Part of a small language model's weights.
Training: a variant of Muon for these matrices, 103M tokens, 6607 steps.
MLP neurons of a small language model. Each row is named by its layer, matrix (gate and up: input weights) and neuron, and shows model dimensions 16-143. Each number is 128 + 32 x the weight over its row's rms, rounded and kept within 0 to 255. Numbers have three digits each. A neuron's up and down rows have the sign that makes its largest values positive.
After each neuron's rows, "fires on" lists the tokens most often at its 100 highest values on Wikipedia text that the model never trained on.

L5.gate312:101107070064195150142155168118152112107113052134086133140152173127142099158092157098128181103151138127140118124139110080153167139142145131178131131127133114118138096166114086139105158072158134121125094180134181189138075125132085150073182100094142137151089074178124134110089114139123147123055153161113136100148105162088174118107059105147156118112125113157161095174134087108071162134114
L5.up312:139119085089125133168120157124029121164138120140121178157121088169121084176129172104123108147036098166094200157123120116100134126140121093125088176143158101189151106149195152114160087095104143071140092140130189098130112183090178128175167115182135134154065125115162133130131136127103115147067118107118073155076123131150097132139105125163176135147163138114111112143141121106121137147164
fires on: "on", "el", "l", "c"

L5.gate45:164094177114162106114088151169143152152175130137131149136150049127120153148120051091189094133107186145072157183111114134125131084164087135072125140113106191118113191094120122103078145140104099120172085138118116164159025089066165173110190154152121194105126152082117153055151092097165111133149082131147110131131094173153168123129127095120136113112106179181139134194123149087112156100136
L5.up45:123164113108041040112141130116141126162190129101137160126124172097122143146204121089132079130106073138145114165103068088171142061190166163087147122124142156087136149088153157134064096119091074117120163165124049157113142130095072116103161149121097066130175073177128089109092099134191121147139133099080142151096178167123169115119114082110140105122219081105160150186181089124113112152180
fires on: "e ", "ed ", "d ", "ing ", "t ", "ve "

L6.gate240:075104119208171137127128136128145112151099169143139125157115160105121128168121070155151156160167160098099127140105135163133138113127163138125110113066164131092143067117131176132150148140133118107137153102045120088138124075141121072160163183129167149159111148126163059146108132075132133088127100183145098138075168132094122157174124103125092139090122081128141067149092070093163177086085
L6.up240:158091128144122157106083159126119119129141130176092117183135164095158177113103094098174194137083173210143064157147134110099209173124150142111112090085103117155153090068123113076121137141080177205102111142162130158106126150085110043118102169127138130098133184149115107086195152134079145150162109115162128146075132145174175137094162120146105161100112110133106029137100123108160181101161
fires on: "g", "re", "ab", "f", "po"

L6.gate216:112175174114145104078140105067110097136129223182166151060155149167142148126189082177141137097082165159115113067107114125158155088053090157067099116093144097147094110146102120074150129116148142138086078085154091120110159176140090073157128144089136164124134095131109141100085148120135182080135176143153180158139082150172158132095082131130095138126110123145121074153169110104071199084129
L6.up216:152166057197105085095161063137121120096153109179146130127125107100138110114172165093136186081114142090104132121147086151149094137116140141105092162114159105064118097177098137111168083126107204130179141094080206081090095111129100076171125135069134112134187185146183118071132125143070138129108152129134153171093160069195126217125128149113100123126113118109145137099151118087134086129133
fires on: "w", "W", "L", "J", "H"

L6.gate33:108092135164183145180074171142105119093128138182164129106080125129146090115075142143153119177157195104192097146066114095138149088140195080112105083111089099104165131124147096145098079163137088122086141072120154170086119113121079132154133082126137107123143092113131092063154120096145073080093147074155139133117095151111124076138134121167157154164130099120228123163163141088095181095108
L6.up33:092105065115125102134143096112165174083145142150145141135134151148144132122055097164072085150116142090097108162119091074139196159155157161111115176083105130172120069069115151149144159138104212108136096121119153077095066129083135155111142141165145135141151135152104123094116118091115120088059131089120079146153080142051163153100066144109107142151120165152122122078112106147126189159087
fires on: "f", "in"

L6.gate294:156121070138078105170159120121132103075149112145194092110105076143067129089101161117133133097101119155115178151171134140147068105143222136068139123162135180100119161158118100128134143085120114122084147139108179117139154114136104165127131123084131163161182190094142099088096106117123152129138112111167081103120135036113109154119181101125169108059100165154158103109184097148123119102144
L6.up294:128142147123073193157124200124110152151125131145097139159132124095132114101054132116110135112126090146163127100080098132159105097084093082146116147129114200083082147174155142142132134181185148142129147061172051096116125111125171075119117140152057136115081159113134101155209109160110150155091156114188141124157108148146173197145184123103150119145132091071159156087134130088147091109168
fires on: "k", "ing", "ay", "n"

L6.gate3:125130027156122109105123147121142131106193120115121141096142114099132089100129158152091166107160127171091091161126093095097172142163092135104098172165104176109144153110107140051150126128145145183096069148170149153118116132070204098134141160126165108146069157158176106199146122188095113145115092083135137071132125149144091132132131163104160081138107075065141105113115111194120083091160
L6.up3:134146136091151102130101136148140120076135128122102172117073079150130058102054159079036081081103149133046187145119138116151179122124164153109121120125172147105128108154115127158121136159153150134087141119165097134119104158047143167203127143170130164084161114166104146048099135170143215116168094155111188128125170080129126093154113130097165087138103179064083166187137152148086106090113
fires on: "-", "k ", "id", "ot", "ing"

L6.gate72:122122077193075124152179116101076165176104114154160091159139180079099166112121112202176142118137168152157150188080121136164100078128107119116093147095122172146056149116137119147214070112160170109083093188163119162108152102140134157096087107190140140188048092084175146106148151148147108096103133150176132115090099095133080100127148062123113117087145137100152149184149086154088059148134
L6.up72:123138111111112135098128110120164126128126121070122133141157140146112145077198117099114076109215106090163116133120109129099100144153120147072149138066087102159128167146130138196134106121114065151151134138129168183146155085175157150096097088141133132160090069088141120116153057090125120089118066145099057111138101124078129127151110134130120088138176117175156110163131210118153087146168
fires on: "C", "f", "Un", "H", "h"

L6.gate250:132094094115076113121060116098092145113156107148056101141118138140109031096111060164122142097120124133181176127149141167075108174167163186108135166123151152163150120166141117147145083142140112140105121195093121138159086123123113117067147071154087163105106123094092113140104087145136121152107115135149123091113120091070114096182156095147126115148096148206083173139124109082138097157101
L6.up250:062112136134108172145108117097071161100191173145126102180112081130150144088164110096129130175087077092163145114147124162101091166126200103131154129101166175131156104116105111131147134151111149124158082158118110119149121129140138106175081151078143191116129096135196135078135139091078137154092168139180074079109115190103132133178117120068133130133172133121094145107134073092103103163117
fires on: ". "

L5.gate141:132083101124133107094146124101114156111163101152141097111109122111148092188160151192107134129127107108140125127098130123169106194085110095071102140158184092141124137139163177099105163166106081092142107160100164098127132101106110159113139185082127093066119164122160137101109132166085161139114153114077130144125194089128111109155089120160097111081151144098158125080080155088153084128088
L5.up141:149108116090113128100123125109108143153173167114156225059159123115159122067107146220095110130065181098102165112118133141137129132113120107095187149177204091147092131153156165127160157148140079114134102129221070096165107158142144156116116064107106143134114184139085093138126175147133176097157138083127066208132163076095150149107083164171119151166084105167087094165120113125150177110087
fires on: "–", "S", "per", "ic", "op", "or"

L6.gate56:110160097096151173106139062124133160141085126140127141124137095111125088173129136101205158137094109105110137167151160111153103104071164193124129131077133153136149099156156117125156112102142167168192106166169096162110203092120171176173124129178134148109159141088173145137149092094102162123095115130113128112142120106105086139164099107135110146131138172183118161097089057192125101117165
L6.up56:093063105173105083116118153129100102085131133124107139129108131201139115112103177124087139140095138161132115143104177071135146113192144150104184088159152155187164118141214176232077106085113052104093135157151140095138160090120121105095145063138149115156112120116085087157101135186105133096149181116076118096124149093111118124131145129167117141115062134164166126140184161135135146135186
fires on: "C", "ic", "l"

L6.gate1:117118146067182180065127124138151198131168164122123122123175112139143121164115156137147110052076138093148144151128145146112017096146111117168130161095065118135130156142111114051218161148165155083131098141155141142102181110056095103170132116127100091079152131056132090156113172116140075099096139109149140126186128161134143143072141173182127169106156132182044124123079072147155139137164
L6.up1:078102153131132132171177107120130140148179170137182200112168097092184102156078119131143152120136157091084139109117153135115103127156124152096161191067153150209137128123101127111115144121168255112154146144148117132076053152164098121126145169122081110141146166152119051150143157153079168128098206131152107100107105154137146123099141198133126159187127124129120149180140134151184125107163
fires on: "d", "ou", "ic", "et"

L5.gate208:151119119132113090121195141166125175135123128207098142084137104148084101040095125114110115085106137095125112136050110124132123166175149150126104153124138101148135113178118187160190105122126094154140100158152142111187167137031156120077147121116117166138101169127136104218105115133124139143172147130138086108066128092137046145148149149151126102129117193083105205154132163171153069089142
L5.up208:131135119116076101100101137144098178183158172136162085195118114170104135085127080153162112102093144169089031143130193140094148093161153131098171114159140093178137134137132139145148123109088135066172137171101151164074157120094141132091131112107124104155090137157146161162129155115103173160173105120157111134116150157115090077132130161151095090174116109101166142095144176157192154057126
fires on: "–", "m", "to ", "od", "ent", "om"

L6.gate138:125163181147100134124130117059148143127194118161133104094172043085174108116127166126091102104099097152116180112156130125167108085126128091114089075119179128107140034130097131120193136104188159162096157139140143101109133181163107114092055139118198112146094142149112146162122132137103145127067135127094166093128103038069158153043100118156138146181125121125109113166069137151142144090142
L6.up138:110179153213157098072100096141102110119121120132184149092150100116139162097156116123150170095140137132131113083080081088120123113122140130085097069181134144124155116104149165151183132112166140142134232140145119144089164104084134097153118107136158170089170174131157122170115109122137169117075138122111096172165087121151162128154137133125127093180115095117129141094095183102066109133193
fires on: "s", "k", "ay", "er", "ak", "n"

L6.gate237:152105119137072078116107141187120138183087141070130168138142115135120135110067124138091082146107115134142157125138149126083152130121160135110063075139138174168168181114112175090150139112126151090048135127135103134120159112163142143125118145116170113103092151092133122095153158093134137123144127133141174161138126137066092086109072083096148037158181118029105143176113085110113110084121
L6.up237:177122136151119145137120130135090149153129188131153155158153129131161121105049074117085119127113122119076165104212185148127194085133161175105108033155188109177116125104151187121106129160146153085101184094147127096113147071135092129138105117106094080069130096125148104128146126118136120141130108099137163125137139069140090095098165091116144115103120159038109174106138038180166111129108
fires on: "m", "M", "s", "om"

L5.gate146:133124150055110108142125140145127100090139151105145114114134166167078111140078163167180174206124124152152131138200164061094131107102101100119150122068170121156106141168128176164232120051156139079133117231167107047145110127139150134125158102119167138182207133127091073121129113129140088140110183113147111140147126108161151155066108113114099116118183125109166121189064104133152154088123
L5.up146:115137118096129112151113121128132146123126129122110077079137166178130134073127099053112153071057142117147142101182178156097075149117094095140154163151143110142149158154160131112117174111046139149146130121145119104160142122130102123079122127157105123068113143154088131200137089213146182096104125095159162110090160120137133154153087108190147108159137136188113154086120104131171094151088
fires on: "am", "av", "ar", "al", "om", "l"

L5.gate278:146172124144152162068112116153102102146137111089141112154088151159166112123120156127074109095145139126122135133103138170102159082147062063105132106122118155119046129133172163108121172114183126105131187209141199141143129214135127135178112124107119131122134189136137146151165165142118110071137089137066159197113149091134131103089151096112148120135140109110093178109105050156147099144116
L5.up278:184093127116183123172177128146164158173185119161118129153101129096142144112131076173158104164144117091098170175117104145103205164205120103172090106142151164100159168108120133145168077141091160106170138118142135165126115193087127065142145142084121068113140204072110126102122122113105100109154147114152121144113110088158157124066143150047186175118152093165074106087116096135190138151115
fires on: "al", "ch", "y", "el", "s"

L5.gate191:083178129189151189140129143183187114090142103169118084159069163089085131086093104173131132182117153189146084113163091132111150143136145106084089123115157158138053131162100118123106139064120125066104115155163138126144146137064143121123137106140111131111109097107172134144095068140146085102093055127104108148106148146114168083127115122107104098126168133139140136075121121182145144134187
L5.up191:099203133088120138175120110096149119153165102130144088135124127090121101116122125158180155176139138128052109160120147150150130176110187074053078163079167141108067149115108068100100101102107187128093131060119168130163122150140151100156080097118143122138139128096106113164121094158106090195140097087130155141098132111101139159164108134121123072103125139082099134103104142181105112136147
fires on: "p"

L5.gate135:167133129106166176102106153145061080141175095098095114117092140126187120163102162155138081155093131125136165128181139117077158147119080091143126139114054115125067101152147140131187085098131123119142147196133155151123162160110092158126117101165148086104075184136148167137111097122111104065132183161142097151074132068079114108131137222174099121048122148130120091119126116173143131145106
L5.up135:122095129108173122125096140156131139172136053086098107165182074124178129085084171103128140130094138111160126102125122124154190126144122092160139087135172099097124108109123118113134100136184117092124137126086120162168090112110122108076126156158119128141072133172095100208151082125142090166117119138140148103140085103070113133122110060110121128050199084099183177093096145087141145131087
fires on: "s", "el", "un", "ers", "si", "Un"

L5.gate240:025149142162045113063132120085153147122163174166146121139114130115051183171159113163185158120154138125133140160090191129162105043109120111200132194099070156131118195148134142091101164109098133115078115129174101107162109109130175142112123143122127071158116145111137138171119151103127095195126145138131082136130130168111185102181145131094134091092165142125140130103119091126100151106107
L5.up240:104128108148112108120127114125124119109095203087172158149083137152116174115142130102167160178144135180141098079105195157145177123139195164138147172153110226109126140161145063159142129114157169152107179046131132080164142134178175119123146159152147200215103206133161129130114091141097123156128158095168131088109124141107151149110173134129129110068155132128138141154090153148146051120199
fires on: "fr", "tr", "gr", " ", "p", "e"

L6.gate115:148098134135082167103119122086156105104084105146126142045106118131150070099130048084168118094100158183093164124061154233132167139128134136130176130150079088073097181136179116083102076136131138136108116101087071180049137118110096148127172081145146114172084082136134123140167117175143133116147162121151110179100095132081111091144216167082147112144170128176119184122135173118119129118183
L6.up115:112152118127148125160112121148158088137167065078159159117116110174098028085125095123101136092109093185116146110096168159147104093139171136192130117116122102117140126106119158118122059118098118145174122125133097099088081123131115138157201121187084135145145107229163156085157120124150145093130077066077091118150156155110101116175167172112083158093115097116118112100193156177119145113171
fires on: "ed ", "ated ", "t ", "n ", "k ", "ay "